config.toml
num_key_value_heads = 9
intermediate_size = 2304
hidden_act = "tanh_gelu"
norm = "layernorm"
norm_eps = 1e-06
positions = "learned"
attn_scale = 0.125
parallel_block = false
init_std_up = 0.0239
learning_rate = 0.00678
max_grad_norm = 2.0
decay_shape = "cos"
final_lr_fraction = 0.0
doc_mask = false
train_tokens = 709200000
MLP neurons of a small language model. Each row is named by its layer, matrix (up: input weights) and neuron, and shows model dimensions 64-159. Each number is 128 + 32 x the weight over its row's rms, rounded and kept within 0 to 255. Numbers have three digits each.
A block is one neuron, or neurons of one layer that tend to fire together. After each block is what it responds to, as a language model described it from the Wikipedia text at the highest values.

L2.up51:140194164130113142144129151170104114155113117178087120123119151138143147133128081155172204117136177154137120105181094144101091114173129110108093098129160159133139154113174132088140109101143140090107117142131254126157144142083112091172125126128039129145136093142139094136206062085161170114
L2.up425:107084097114131151171115156127152095087162089190125104163110142115076147121196160190052171180090178114132104160095150150082159113152115134064139141125147065182163134204122125098107176070131150158115147130125187160096104118145108098143156114133088128111101169158157144105125091123128171157
L2.up653:074132151127177172132100117166113099135090146107105173161120126085142155150115069083136133161155164131150117132112116100146109089144153123122174156176122076127132106094129174167090173161085168132174169168119113116143110143182063163100100108156124073066117137103152137089091099095122125151
L2.up742:157129171147115145094106093114093145129085107102080110109130143129140125204135099102130122138123119148147113139129189072148080127099108105090167087137143131162107133104084156121110091140133090160118131146155113196129144125118097129142134117149045101085115110155160147144105107111137053140
L2.up1062:159106140119156093090176156105158166174140138164130146094104133140082094144139156137147102139120136060167152159159134178134116135099148134188172164135125100164068141091066101109067122158113102131091111104125058160073211141147094039174099157143061129119115125151125097111139135132099136124
L2.up1636:091106127138091121138127147144118125117173088197078086142082145099134109124157112124116138077132123176145108114184156174156081097133117043092131113117158134138079176156138082092138116087127118141084104107124157138136146165143175116166160006108061135098078139131125111131210103100115151137
L2.up2056:173098111128075112170113099101116113110115055148115126175119114114160212197108075159091106127099129158175146157189071150150117121159117123120091169100135110128142120107079102072119139089097143146091050088127130136098138117135082124179119117147062117080109124160182187148107148123066103123
L2.up2238:140083171117105112105098090124126098135146097152110098139123177102107121146148118143065117102099116159128129103128188078093131144127082142054107154144143100141142112121134142099105158097091106151087142159142167137124087096165052089139160099125036134117089137131122146114137083131124089147
Description: Word pieces ending in "a" that close or sit inside foreign names, surnames and places, often in sports tables or lists, e.g. -ova, -ina, -uka.

L5.up20:088101109179113156088148119088175127141152175140086175102075121166163119106090210119110121120157137132096079128148103122084203200148111121093095087119105154196126093173102157200138123132164096109144136167106169155118132115107114099090128124115165129064150121133128127125198201116163139114
L5.up609:176088102142096092072149131111139178115150103137061081114106104117147118058161120189107189118145108109117139136115183107091136068166181183156095099113100132164163067168126173120125127097144100153168140119184184117141107098178121117145104117108161117162124146105137208136117146114122131114
L5.up1698:154137125113129170167126112100145133087112109174122111103077136168124138171177108133127161124169163100133098104110098119090142095091127157123175099154104109085091106128130157146130101127131133166174117174140205138112114180140090101160110059158110124149116133099082116128148165131129115162
L5.up1723:057151121096123192168079166115087123131129060139099187133124119087108127115125129129138075125130121130112113141153160143171150118136138099118101103121119058112112141090128154137119093135144106185092169088112104206138111221151110118055206143125158155163132099047126147177169105135086136119
L5.up1870:149094101126106150164125165171157141053121184096138166153186057135108180120129116119175103147156112133158150088141155061121107145119139125144142081108116100144126093130219163089111124120120096145166112141099168139058162162067100094131178156072146086200166087093086175116054061113106119154
L5.up1993:145082112127077178116161122080171159127186106111113108117180169162109105131112129187158169113136159109150175133100181137109120104147120126134117128165126136121183097148123139106131082084184129134178159179158156146110155096108114155152149096091131097096092090098142117158145153149122066134
L5.up2157:112170154098144079175122141111158138107139166117060095162166179163085173133103191104147133144141179094122137133132210120123145134128168140114119159123116096155110152100111184177203119123099121112165154122138118148144150141124060186124103118128118104147192192133094112152158097130202079133
L5.up2185:190103108191103167114212106175089134125120139100126182088135160113147121066137159115088136119164106088125109106127099063172113164119132162134066104131128111143155146163146185110166122192139088120143141108124167146119159152173131132096122142151144085144151182143112074149125097153177155097
Description: Middle pieces of codes and identifiers such as ISBN digit groups, SMILES strings, acronym letters, and table pipe separators in reference lists.

L2.up251:124149177104132152138173171156120155133109108208148112098100170107209190104078096150138112136157121117136108186103145144135126172092129114114216134120140109144074175108191129120177123171161161141154189174130106064140176137074139104100073163170113143103101136082101139096167174104115140163
L2.up381:085164135120150130071147035107091164127093144107153150131095130192170126140161065169143132092198124118074106163127102160195061112128131121120189144141171106178118114105127120100133131176103160108107122151129143125119072118091094137147090124084143138169153168116067117126086147158087113141
L2.up805:091106083111111114105172122116149134104193126127120060140135198132143154144107102168163131099149149108127104150147151114128154100128102106127172134133103102115121140091127129147141070143119146162073146153163170100065105099160122133167123138109139054135112172175118162071083100123121121146
L2.up922:105135171190161121122151127143098152093092169173085129098136113211163114138117129101071179083110157142113125150108101128085148135082159131120120080127151109195062139117164141123160138168151115159107117117156132102139124106139102133121109143066128132116127181153103145108168082134146123154
L2.up1551:069147168174126090074124155113112156131059140187102187082155148114126147104071111130089155147135120137085140145167056145157102084179150125115151109136187099141164161142103090154049112140116166128110147138158205138092138141091117171133080097129121146180132113130101156127147190125116138126
L2.up2029:091142144101091105102069131105115114154083140106124122127116119160088137121116105104149089129164127105119156130123117134172069142102222106125143158156176091145126135121155095082106121149149197161096142134180072174108162127124084175124104188153134121156105162138073162197113099091160089137
L2.up2147:076109105121077150139156146124090132147082120114166071120092152093145175148111090086131121184141130117127098155127094154149132113164124158116149195208099125083110148095135172141181188126123188124159134139167079120135060129161097113104140137107108136081134136164047127075088154121043113110
L2.up2291:110175146117150107100152045146088171159131149120103144092142099166173139158104084144130123109121135064077128168138104116113124117096134079128176092158191110181166173094139109137128159155152212125125113165132132149134101151135099135115110149123147044110125161139121121080124130128082137082
Description: Generic nouns that refer back to the article's main subject, usually after the or each, such as club, film, company, album, museum.

L5.up720:110119139106141081115137144146117108097119149181112115102160139133146148160192225132129144180109161170145173075141165118165082109141151104145113182119197122175130147074104152045093154099176124156111066147115098119088146096106140159130131147159146165140081157209116151128119112129144162122
L5.up787:108095111112068170086130138093112142132161114108161153125150107150169140153129093134098143103120133160136131131057113135122132079074118147045121106161116175165128105158077178122188156092142177188121107190108095103139150171110164120154165147160128089117150149169066127102117120095088148114
L5.up1098:139148073051132183034187124144129085148154119111118175111138161129122149216086095176134152179111108111198171081161122105126116123144106158117169095114139093161113105158149137104087164184143194216118123098099121151138081118128093128159164128100109163184172133139132120136140104125162128106
L5.up1477:062111135113125207106118149137142198109071163131183184149125110126125113097154180098139153103098117129105118138132132115103183097155122121163143118185139118170202139170156149087154155093144139151079164137191092194107046129088130158144112154117091092112108107086104117128092102113135142136
L5.up1608:126131122145116149173094152138171147080092142159150107105147156133111112133099126139089132163094103022124073157158152173133094125100105148072093168121092172095172147121149147038110144153134131145101152123094142148139132173115173140099100120133062162164133143146149157143148152134173151135
L5.up1614:129193156082055172067171155131139126069115120121146168134137130159112171093173106132095117106153187109123119122071170114116145129124077091173122017105148146128192134115084097164106154140173099164123097138125114105136133096141139098153110136110185128104150120166137127118138162173143140155
L5.up1854:093127147139151168141111140170066122128142138162087098161148122150059123098125122070134169137082165121138141094166125129068131130196140131187124180091174089119117085105099095170107130108099147138125137126138096157138109130164145149102178130140088087065125138162094073197112133133117127115
L5.up1992:123142108160122106104151177136096176117105170091150120090166110135121114195158106166067183131112175089131155126076156102086051082178072122160133141134148134138136139151170168089104159149068121152140176116129095192129075205136121115108135146114117120113164143147133108101122167131129132119
Description: Tokens that extend a Wikipedia opening "X is a …" description, such as location prepositions (stream in, town in), appositive commas, and word-completing suffixes (township, locality, dicotyledonous).

L5.up622:130088154112201094086124161124154190150171130109153095169135139149134129091117177153068103097081091039137129160167121114141103111148116136140141139099137154159148049130083114113137129085121111116123156157138133138117124135109148086094165173137148074116230190244157164165081109166173106168
L5.up750:189171159145125137153110129138140123165184122171140121141171204119127121084161110090146165088092131137092131093111186101112062121102173101116083105116135131041128206218149104149063132128109044162097105129128096126126121121097088126173110118080159121148046163139099066114133145139128076109
L5.up794:106188118146131120202157181094147173184163135124170121141161058137150104117100126087065086093001141104149124130113089076162124076124084123133138102103091117176101106097091125126114109101073083080099132178150088122144146129076103140156143136150118049087125120180090096106114103150153088146
L5.up1088:090116060120133159113132190141155138166145126101094108111137082187096095089116145108075111206040077124150132140086122122051155124106067133093163135090126159143105119123150130136133126137080103129155170105114084113114116134186122118070149107127104058112146101173072185128116064176125107117
L5.up1284:139146104155132131141148160115125092113131120109172095135096135158167156128108130102153145116033043126092118120140138114133053182141159159165144105103149133156063115147123135145091118147167130102108120164087162088161127183124143153126093176097164069060120157186127116146068127193153108074
L5.up1408:131109063176108158100112197142066133098181107139103163107121164143116195130111142083112127176087076112148146094134064089143062105183195149103085171171124168160149096101057105103137144086068152090078109084153162065113093174156135128116158109147144107107189089164165059072139101123113117195
L5.up1999:113141206123114125082129133132151131141159094124137159133120093127166147081130161131130105166092078136140165134105091150093135138141106126127180133123094136153127045151094124167138091117157084207115167146142172098147154180098155145123158163123118104157126113163144103126108112137150083136
L5.up2253:166176156106173186099086166119140154146088129090129154137111139124136111163141140100156130147080097135118126149177124114170098171137147142128109124112090120137140168104129082156134063162121154124097089149120157033095109122080119129101089163103156057111104121140107120133080073150145127111
Description: Tokens at text unit edges: closing quotation marks, the second year in table-row season spans (1997–98), and first tokens of new paragraphs.

L5.up62:097139114120117113122129120163114193148150050134140144120140114163116161066094112099111095142102079128115175175136125102159116129148111137111112111137126127157158165128114162112049097103063057130128160138182121156102131159071098184173089136113114110119139142137147119147136150164170145070
L5.up147:124171106218177073138121110172118190098131159131165133120111156151161130108079141094113127179119168149075139085135127160134149105129091161135117124124132130135089145142099117156091118119040067147125142136107165124031132144151132044103123061157143146171097121150118112123130139114078120152
L5.up181:171148135121075120149187200159131112137166141122183167150113104125126175137168137145103117137082159149167143113149155158160066138095045214093147104130096126195091147107132139152090106129102122143138143150170120120119129147152089145193098122151151102124151132126125176138154117121143142107
L5.up642:147136106190091185115164115138102101161112081100158167112134099122228110095143127118107149131122133130118134079151154156159095112104141145129099144114077169168080167091080124100134124120070194125110151123148155113070159204074101133177145096154097125117129099109084172157093120114129134142
L5.up829:100115103107123170103165081158106153139175140156134157120113036144179153153132158092104184105091064162185152108134188165106094163140153140121171144126159063150104146143168091138114120137089129139144107105080132114131142140167149125090103089100180159106123115120089166170096196160124150112
L5.up1344:114146094118101140128124175104146135127112126110126132128094104143147221111134125119083154120118177094158160078089166157151144127107144095034121143090165099155093159140139115097094128156098091119054085132169101130156098165139127147109148101126115054142203172150117098145171182137198107106
L5.up1940:152089118112162104164077093155097183142104146132186175132132051158212216145145113131083209153151085098087165072157142126132124063183142136072168101088132178088137148159124167149107092154107119158110177123124112163083107129169131124107105085136135101165141169153136157168158111144123067107
L5.up2186:111151122102129120141097131126061136149173151139118148131101165087100079139161135095047144116180077126119151102142166047133099065152114156051122099078097169104151137128116154154109139133112097126127101125096104116129114131138114112127139119148217119077090150154162163106105087132127079094
Description: Final word-piece suffixes that complete a word split across tokens, mostly adjectives, such as experiment-al, conserv-ative, intellig-ent, influ-ential.

L8.up1492:160107152094116115135141180077101074131123115156152132164078169104130170057087160056126137119123098076151125100149102136154089147170145116112180170133123096145120120096098116181113141155111091139055073131100155130102156150154112126158154140128193151148158104180125107136153140051136099159
Description: Subject of a new sentence or paragraph naming the article's person in biographies, on surname pieces (Kolbov-ic, Rign-ey, Burn-s) or on he/she after an introductory phrase.

L8.up731:112112170139132161095210094151167130241134162128088122130136111126162155107063111176085139144134133188151197150154110143104139121115153157119125109140163118140183122128161108096159078172198175078094171167096085075136117065108119147115121125179075150095157099154126051170162086093147075132
Description: Final word-piece that completes a multi-token proper name, mostly a place or team, e.g. West Beng-al, Vienn-a, US-A, Barn-et.

L8.up1697:160132127076119153115202137073154125099141138087125174113132133161120185157129152084100158100136128143127099101181144143169174124183115220124107149122126076105111124138102077184071170139132141107125163127117107168122222115153137138142132167169110136143171156143136137125137130136179063149
Description: Final subword pieces that finish a split verb, adjective or adverb, such as reconc-ile, disb-anded, impress-ive and mountain-ous, across varied prose.

L2.up67:095100168089123131131174122131138142136121052145091099099115088141109111149160124212137147093135122099147184107145112072174120091088113121129111119112187080152190128163167142187179040120120083125100126116160157096171113198196066107169121135153114123073187163084116174128083119140046114085
L2.up258:136139114121144069063123114124132180117149101133144161118158112139132123170065122105103114137128078148113132071216156118099106160087153134119092108138157127105078154181184108159102112153128134184112140126120109137173117163134125132159097093141082144082088120105158140095192139139147062139
L2.up817:144143135079130123080117120093122126128133141138140100125159177130074135168116163124126155147095183082145109151192117149148129045156155126118147149113126132137080100153112131150087096125193054147103147178116089142153131141171100107165109098168116125075124104156128114141207150145120160101
L2.up855:126126117076118130152109097117095150162128127149115164119148157114094091094128149159090146144097178167170146166162143150167127082177153144102129175158124151139064167141138119143128091142167057134103122169134127137158156154093134090139097082118134115096126072129144128120162148112130135098
L2.up908:161120112123088143119083102086149094110119144132148152138161114048099135134080122125084137146140195134143178154158146142166176084140128094163156187155122110117119174188146094123130119086137078126134092146149146148149134198111150142155124123141089104097157140154162118154165153112159120068
L2.up1346:135151129113100173112116093090116130162138158141115096136155173137113169114092115153114155170139203096140171158172138182160131054128204103108133169139113142103070142178132137140108058119166050155126147183101131128172136166163134069168058143173033138088163151179143107151146152132161077111
L2.up1878:103144136151145169118152086169133108110094070129114195151130129112106113053129202163087133123135143105159161113139095153089083127115044187115082163152181094127144090111140137158163117124111126110112162098111115083104144196203083148143209099144086179125142091127082112184200136132159145098
L2.up2023:152059052137191151131013142096110148072085113138124108142144128154116130091095106145100133164185137119118202114086143160165072136173102123094061104139182127143103127207071143168140182164094132123076144109174139117134163133143147173087109152147103138104099113153103121154160167173104168084
Description: Word-piece capital tokens inside acronyms, codes, or all-caps words, as in D&RG, CRAN, CPN, SBN; also capitalized first letters after line breaks (River, Luke).

L5.up355:147126132178131098164171097107095159036161128138103157111058114148108156160097168125126157132131143079109082119112102138083142169119131135143168145105106097184136063089140174131165132101155132151155129121115141073071132134182120094151076139099107133106122142168122102109162087179135126136
L5.up1181:136174133160114182126082159077116177146115140134104100192159087165100165105063122132088224141047086058134124126084156125146132071192153111165153135110171144166105101158191144114137131165097108114141132071100145138121101181082105115099093104132155120206154118166126115142110086137111162150
L5.up1261:136073138176059186181106078127099092135070134117071056121129088130180141121163104095136202151207134111074131112160092113156143168089132111135112083148124092162166174094133148083124132125094145211097177138151152168147186102111057124163121139069108169136146157122136168150131086184096139152
L5.up1347:158126046131138113118117159070185149105123130183047103133089130110060125100121175117104182129159166101093130132117112153108104153147137104140136107102114085135137127152110128127124158150162165116097117132142143095165150124167102133108148148080119139110087183141147068198169083148127148091
L5.up1379:093113185169128159159164154115147089081118121142133183141130126121137148133120124132129120088115139076108134098137152133141180145158113134134161036092189131102132108068098152195154135120018157151117111101102117141081103188112077143142143189114138113164132106114149139163170115131127162209
L5.up1652:088114137114084161143109143088054164159135159163092097148128080158072119128134175127077169081108068098138148125123060132179159151130142177146232088128178111075099161146131161126174158135145098152175151145045095135088159191156071130107137189109158154119149142190117145145159159129140098170
L5.up1996:091081075165096179128095118133114106089132109100091147155117151140125096143134137135033118115104159153082151102144173117159089122095095101196111080170169136125174156159146189126135147128128120121114191169124095111127052165162134125135123129142125107166120146096131164149168107154030112129
L5.up2300:107153100154139111141109127136104165142118109100089115174145084162068118122105179141075168156081139091119123066073126100117148166157151110160116110122133081104128189184164167126158118169105077154152138169166135118164151149097117152081120160095142123149094116059120124172129116104142095146
Description: The noun ending a descriptive noun phrase, often a music format or genre word (tribute album, box set, electronic song), or a final word piece (pack-age, lay-out).

L2.up262:132129113169148114116070144115158109192099146163092165139117140098129100151118111137123143104100133117201140162119114067083133136112136133103141106151167130157140116138130173120171121127119153128126194156142110110151133148129132145130132166170169141139122199147111129082055150139151186157
L2.up497:062094101110126144126114152110157084147144156105110114126145144141165105179183139164070141089104162095154116177130126106072153177107161125074123077083110068159160131106054192153154124121105172154089158095056136136088120098107095140096106155127124100149192145130077097182137144194114099126
L2.up648:112144128152121132116107180092069135134158115174084143139109143166103079172137086178096189160118119123110093070131158163119160124156139154117137082130169039117134155105194183122126104074111168131126132161154142109110090107108081143137121180182116137122046138103098094112120091155180111129
L2.up1083:130097134141087167145092144113164147116144134134164128106152127104097083112088132150098149147070142122086130183100133110106118147152103174109138101147130079077081080144138211186142131163189156152088155143136164093134082139087109110159120121151115155142118124107106081060127116091190217114
L2.up1300:082160173131098088151159109133115151060126194125083116080156092128130214108159143127133135102118138136092111199191079163119151081160155097107069118141160040135114081147070161136099122095157096092117081085074126146150117161119164095126056155152135145113141144106117122037106132133128223115
L2.up1562:087099147101099100127118166137165173180078133165115146144138140129132115157146123150114133128150116080164118179113142142043126105142076115127124184157112116167171142150128194138158108121148127123167192166083095111123093129121165121168100070106148096150133155129100084097183118142158159140
L2.up1628:090088173136120142135097143112204162111126144158123187115107149139112174126142149126131144114115133137144116145104143123138187138087155158117115089093135110114134095116133133096125132113167139090120144139131172124149086068173160096092115151122142119126102201125100122008129106132091135179
L2.up2110:109165098124062136062172138111159129093050127144102159143193082174143158090176176160166123126093145095162148134148087191121133151136120125134203119120107134146165110091169156100132129113168158122143149186111126119131103098117117139154072172126139132127167187088081130120106129117141159124
Description: Nouns, directions and materials completing common phrases in encyclopedic text, such as magnetic field, eastern slopes, stone lantern, or the northwest in county lists.

L8.up2068:166136137110176112077113124175152124196104132170068133117162091133154128107163134174123120096096134132158126162147163141105165156140174135085201085138173155096101160098150147117167131126090086168163174121130117138158117135200169105109148114149171145189091134112129156097154099178125086112
Description: Tokens inside table header rows and column lists, such as abbreviations like ERA, PF, OT, month names, and period numbers; weaker on mid-word pieces of titles and names.

L8.up1657:178154125177135074095143175099152091123142101167166186112078150119121140157135160084077169150074165144115143093168124077144147076155110163138117096112098122127122154097075168067108087131128168162122077048142078163110111138123191130185090192107106124105133116117106173165136094150098179191
Description: Word-piece fragments inside unusual proper names and technical terms, mostly in lists and tables, such as Borde-aux, Myrop-hen-ges, Achill-es.

L8.up2038:121091156113114150135136125124213133118106135135151109149137144086124195133128099107164154106164113110100105152126167149150158144090141127140180083118182143151086166146123175149144087141170145090102181167157061135148109184126141120099094153147180108153090158086154105088137086148198131069
Description: Word pieces of nouns that will take a plural ending, after quantifiers like other, several or these, as in lo(ops), challeng(ers), clin(ics).

L8.up1811:115143164123113110154181114131064129106118118098126110113109138100089151133115176148120078168150138130131120112112088099116100127152132211134133088179161177154116163153118059168036129107123091090104091129145105086175129155089183073113204093162152140142091125123199180112147155125122048178
Description: Final piece of a transitive verb, often after "to" or a subject, just before its object, e.g. pres-erve, insp-ires, recogn-ize.

L2.up126:104162130143148116115124168176119141124171079174121121087148135070137146117073163147093154116068125074115171139167107179099090081134156165149126121082111084131144125090087126138105174111179059147098114156151088138107128097137100145109108120148163055098171154179126139144165141147063156073
L2.up1008:158106113168115111151083146135131142111082105127123142132155156123130183145059142148092174086134089146153099149203087137130128071140131138135080095092097128098127154110116124101128060125140145106167086132118115140121160113127095186167095106124091087123125145164194138097156162120110123069
L2.up1175:145129152164170060167057137142133090118196105087148137116152116135117178161097081117161110165149138086084178075089132125182108131123123143151059099122118153143113138142085092185102176124117099121112103134196113087111122139135069111133151110099129182080061121103110112159171109068076143091
L2.up1216:141090108121067106179107109143103124128165194130081121108150247166098206109118101081117129143144125113099106177174119122147078080181136184173107116109123120179143141173129146181065091088109135168083137086155142109056139141104143171117139112099097108116147121192099128079112137082094088081
L2.up1305:086137170136089114102071203197150152113142098092085092129136093134082153163118130153138151142101134102138139101108101126072122100114143147176127124060094173114111117115088179132078072114127091149087165131164121152137136102140157081127123131173140060123167137136135093124166119136117114109
L2.up1518:164113170133166111179049136120121113080047118181116173105151176140134224173062104129192124078139086145138123172115166110112146163101157131113097155124053132182133119131116161127154085141086158179200122086094097139125078092126075106112120109116168159085149109122138120116155179136051104119
L2.up2043:131177095113044141127111119092170124091098118140147076145159190098133151117122129087112122133117124194086147141162084154144064134121162123121082165102172109133098206178167063109073078133154155141075132058135119140175150117131171082111130175136134134087095140180129132157160079153114165107
L2.up2136:138137134132106109168152146111144073149083134148140132148130136103101174126142121098073162121123102122092114135171184123133125160152125110084115181139063116123111112198121119152053121122175103075120085071115047154105127128172160112170131080149126163090131101171123117194122141128081157199
Description: The first word of a sentence or paragraph, often right after a heading, that opens an introductory time or circumstance phrase: In, On, While, When, Since, As.

L2.up347:112129163115152133068150160129154146084074158108201094179114092133127139126131128159143112120128111155126165172121155183115103141056081140145128092101159114142137141190115119144096150165103149098145164116147121080061133183130107151068122090137081176142152162104120130132146133092151114104
L2.up590:123110154125144126119114143161111104143120101126181159167150094110105182122157123166201101125139104093142149148131150167115110110090195118126168123113093105120159139179139182093124154133158155070131145171137137103145158116128080100157133112106117075098119125119105196133166131128159178147
L2.up943:126137161136059131133163196111138123099147114137105175148108162063150169149109157159034144176172142128141109132137136088142200137159132113129097153121087073112105185157163111136132141146125099133111080096160242102120127135106082142138058086184103161099094141150131100052106137157183142139
L2.up1092:141131108135162159144121152072100183166144132087142078156090088153103192086060117120141125130179143101126177081130158175127059136127108134202123093161134137106126144127146188164076099098082158113136058174135143142085127139127085116190146137116155156090107195128130157147144127144106109035
L2.up1202:087090093106102102112175093113162113139101076136118178120088152088101160093167131134167083107133142091122089170179148193113103122106143145192163074159103146116103113102101170117123127162159123112175183166143099157110091165126168088130102121149187136114173217101092099030104129116134190117
L2.up1255:064132145207079094110119129110132081104143164065180135158158088136138112113160105087154184077114152151137183103104126124151127049169089139136107178122159092159090091157102164156169136165110185091115083151126095098093090171148093078150129094148096084143062162154105140070066134133149148177
L2.up1728:111112132138098127093176142100192109074105102116148104152113124090151164107169169160142169116151119127146126156147183188146138110129061141140142130154128115162114167162134121146121142091107049140129114089125125107093131185163140088118139092162118174110150169123099099101178198123183118129
L2.up2239:107095103123159177169137115135143103114152117169139122128121128100103101178105126068133154000226112140114048170061118113151174133097118123121163126177162116097106142078138118101112166124125141093060117139118130141125092130160133157154149177129086037118105135147151179161177168149121128139
Description: Tokens ending adjectives in -al/-ical/-ary, like formal, chemical, political, temporary, often extended into -ism, -ly, -ized, -s.

L5.up540:140128193148081119134113104153070141160108164109133140119120133152187143203138092114141080096129119106152082187115186115124128158066116168135112144117187053182119186139120107114149134203119122121148144153040130093099124116091157145085181140143131121129123105122066181147141126131183061089
L5.up583:022159208148127095110156074174123129186121110129093162062065072138179240079125152105136154104108126143166148096163097115098163167159095186159162082111125112078111126134104147154124156141156157164129150149121105171120140073120122158143108082093118109157170132123131122152155093103143146134
L5.up1584:110127131098163078084151159167157193124083142191108105137120131138198150128110139146073140106169114136140136103133160121095127117107104135093139089104124147146194133163102084177114158145063170123126194110053124137100146053065119153094046212165116148148133155048107160112170131135156040109
L5.up1687:092101140142130140220118100168072168108211078144105134129102187145190145167102045125051080158102107121138099161152164182136145166072103124110174106112133164156133176127146138134122148109079122175112080126069176097115114178107098100120098158085155130143088139112153108081168143103140145069
L5.up1818:146140123113182170100106053096169150104115146136076195126094135162153176143139147125124083170095106137130153116182135067099148158148100162107131148142093128103162118115134127129091142161120164143123111168046143132121108107120117156144089094104143078133101156103145131155179135082116109185
L5.up1847:093129159134130132096097158126069162148127108139145134095126151111197174177149113104118092105045130128134079104143155142167148112148092126103163094128100075144159107115108116100083172220087090107167144131083117170127121134145109124182139140121063142138093087083114146138137095141154118149
L5.up2079:160122118093155133110067105133130147216145115114126183127128163119185255114117043102115095169106090101131131148160136135110123108121170125130123073113148134141105199142145136079123160164204122131129126139132097105144107133144108139205077108142129092104141133120140120139110084208111049130
L5.up2154:135173170094181118122079165111130167186110108129174178112122104208182205125123139076157135123097122153153132140119146124132160163187100136067205144081115107135145215147136125145134125143128164102136154132112085185096105104112114173158092164103125131148167172101090179188146076183088154051
Description: Last word-piece that completes a multi-token proper noun, often a nationality or place name: Filip-ino, Achaemen-id, Eston-ia, plus some technical terms (Pseudoel-astic).

L2.up189:189090154122099132130063187144092114129134122098094095163113140102133137158149132096057218141130085140070155111053158163139112148113067128121124128061133054142121120120128171131138174108152106128115152138132087086093177210133146166124190140083110118145082164122156092069117134136131174133
L2.up522:098082109104138126134151170153129142090115116178126099113181109110097140156139096116119178162112112080096142121090196111113129125092132110104096089108120125155143190171185171154090171108152175141110134167144145137107144184124138116193161148159146156146136181129149127075084109164162176100
L2.up1007:093119117228102102165146121106108124148144136098112136143154118125109129135073123116203218122106154112181107169151188077134138052110111156150104102110124173145133097072065160126136144130144118074117135146155128128125127111144083097161139101126130120164087179130135169053091145102095114168
L2.up1025:111141163078133160112097146039159118122103103113138080158125158130113124116156088131101157128119132132119129157128124150112102115119115099118093158120087107161109169101097232088116111119133139163092112157117089125112237143128138126167166180180128115151129203175135153169084106167118152157
L2.up1251:069098162153115145099105159072163122202118090159138151190114153080151139156164125075158218149136093098162199135139145089176105088135145093092093151137109089134146129100125172154134108064150150158130159093140132100112115133116136159141142102133123115113107172120160130133138103139155137132
L2.up1566:136094185168103106122136152110115087119129097144127163113138151063214067181083134135128135121171120129111109102119108133129086114161154084109111114106115121152123192167126111149073167129127133085115107074176200143113174175138137097111130069116090138162117126163180080124137132094141140045
L2.up1723:105094123121093120155159106045169094093124087170122077179167071034158137114127145108125164159138146130207180158134156152134119100096089096117139147153088126144181141106178246109137119045131072150127083137110148137111065086132174106167124124136106082071106188137168105148124138134132134145
L2.up1865:079172127141111092163138172144099159187143173148122094118125144077093117150112118106152176118112157093168144138110178122110140102116149147107081132138106115120173165154133168190102125127171159145072170143124130093096137143072126108139120151155076123173107155115159075112111165121132140132
Description: Fires on the final piece of abstract nouns and participles in technical prose, such as -ance, -osition, adapted, and on wiki heading marks (==, ===), = signs and sentence-final periods.

L5.up340:123114141163098109144119120088142211135153120128118133121163062152195104130133187159078125141216126135091177112153144107141150118117125195108101079139119137151153161141090099125059159085110135104126143134117152142119126075176132167101144091161122102169079182179098120082157158103150092069
L5.up425:146135142097133117105093109115150147126094105157101103144117122168090215102174070109078126154115129109184137135125151093134141109154169115170123098135145109155144123128106125085171131118136130167101155118142202121104113171150140157086136152160161028196145111157142139161141119108133162151
L5.up597:128128111086118173128124120153171127143072091099156139089100171120116106081144117133178101132127127164143073170176132129104088098129147066161099177137174156132160107085122125136107172109216111169094142136130100138161154167130095142118153114161185159156124141124210113103170114108116105074
L5.up812:137143151133101146082135140126171144108080112099108156080156087094169164146164185136168144138079217147157119129125200135144122111138089121079174131081083087104142186153146123080149116117079150120127085174147133079139157127103141107108094170115153150141150109151131105155096033030164148071
L5.up1330:105127143113155158083168147166146150092136096098129197138102180122201211121126158156153122151135170106158138132112105115065131099122137090095083090121112154152183157086084143110062170073106112164142081091116213153119162162085133157114169082149137076153094163067127144105122076118144131148
L5.up1526:110104115167126138129108101095131125134141138084164144153190198106093203126186129138158116147120122072152157169154114080053073183108082138081112115174136096184159140118095194149092163068147104155085102144165100160136123102075158151078128147150115080152132169124095136135107143168113142113
L5.up1804:133093149128110130153123160079148144139118128070146146139109111128107147124122201114094102105113205150075143111107146140047146147202136167122113112086163079115140115115088104118059171134106145106083117112147154149103098139055147105132164120154133144119201100103110154102136105108151127139
L5.up1831:181073079157115103116138111062153100150108168116147139086140170119112150093186128105150175119073174140159128095144133122106110171109092131142128142112076125124138150112117174098149138116169188116119148143145137097147077114133147106042143182129090070112115141154114137079151149120167105109
Description: Final pieces of words split into parts, mostly verb endings like -es, -ates, -ves, -led (argues, suggests, believes), also plural and -ly endings.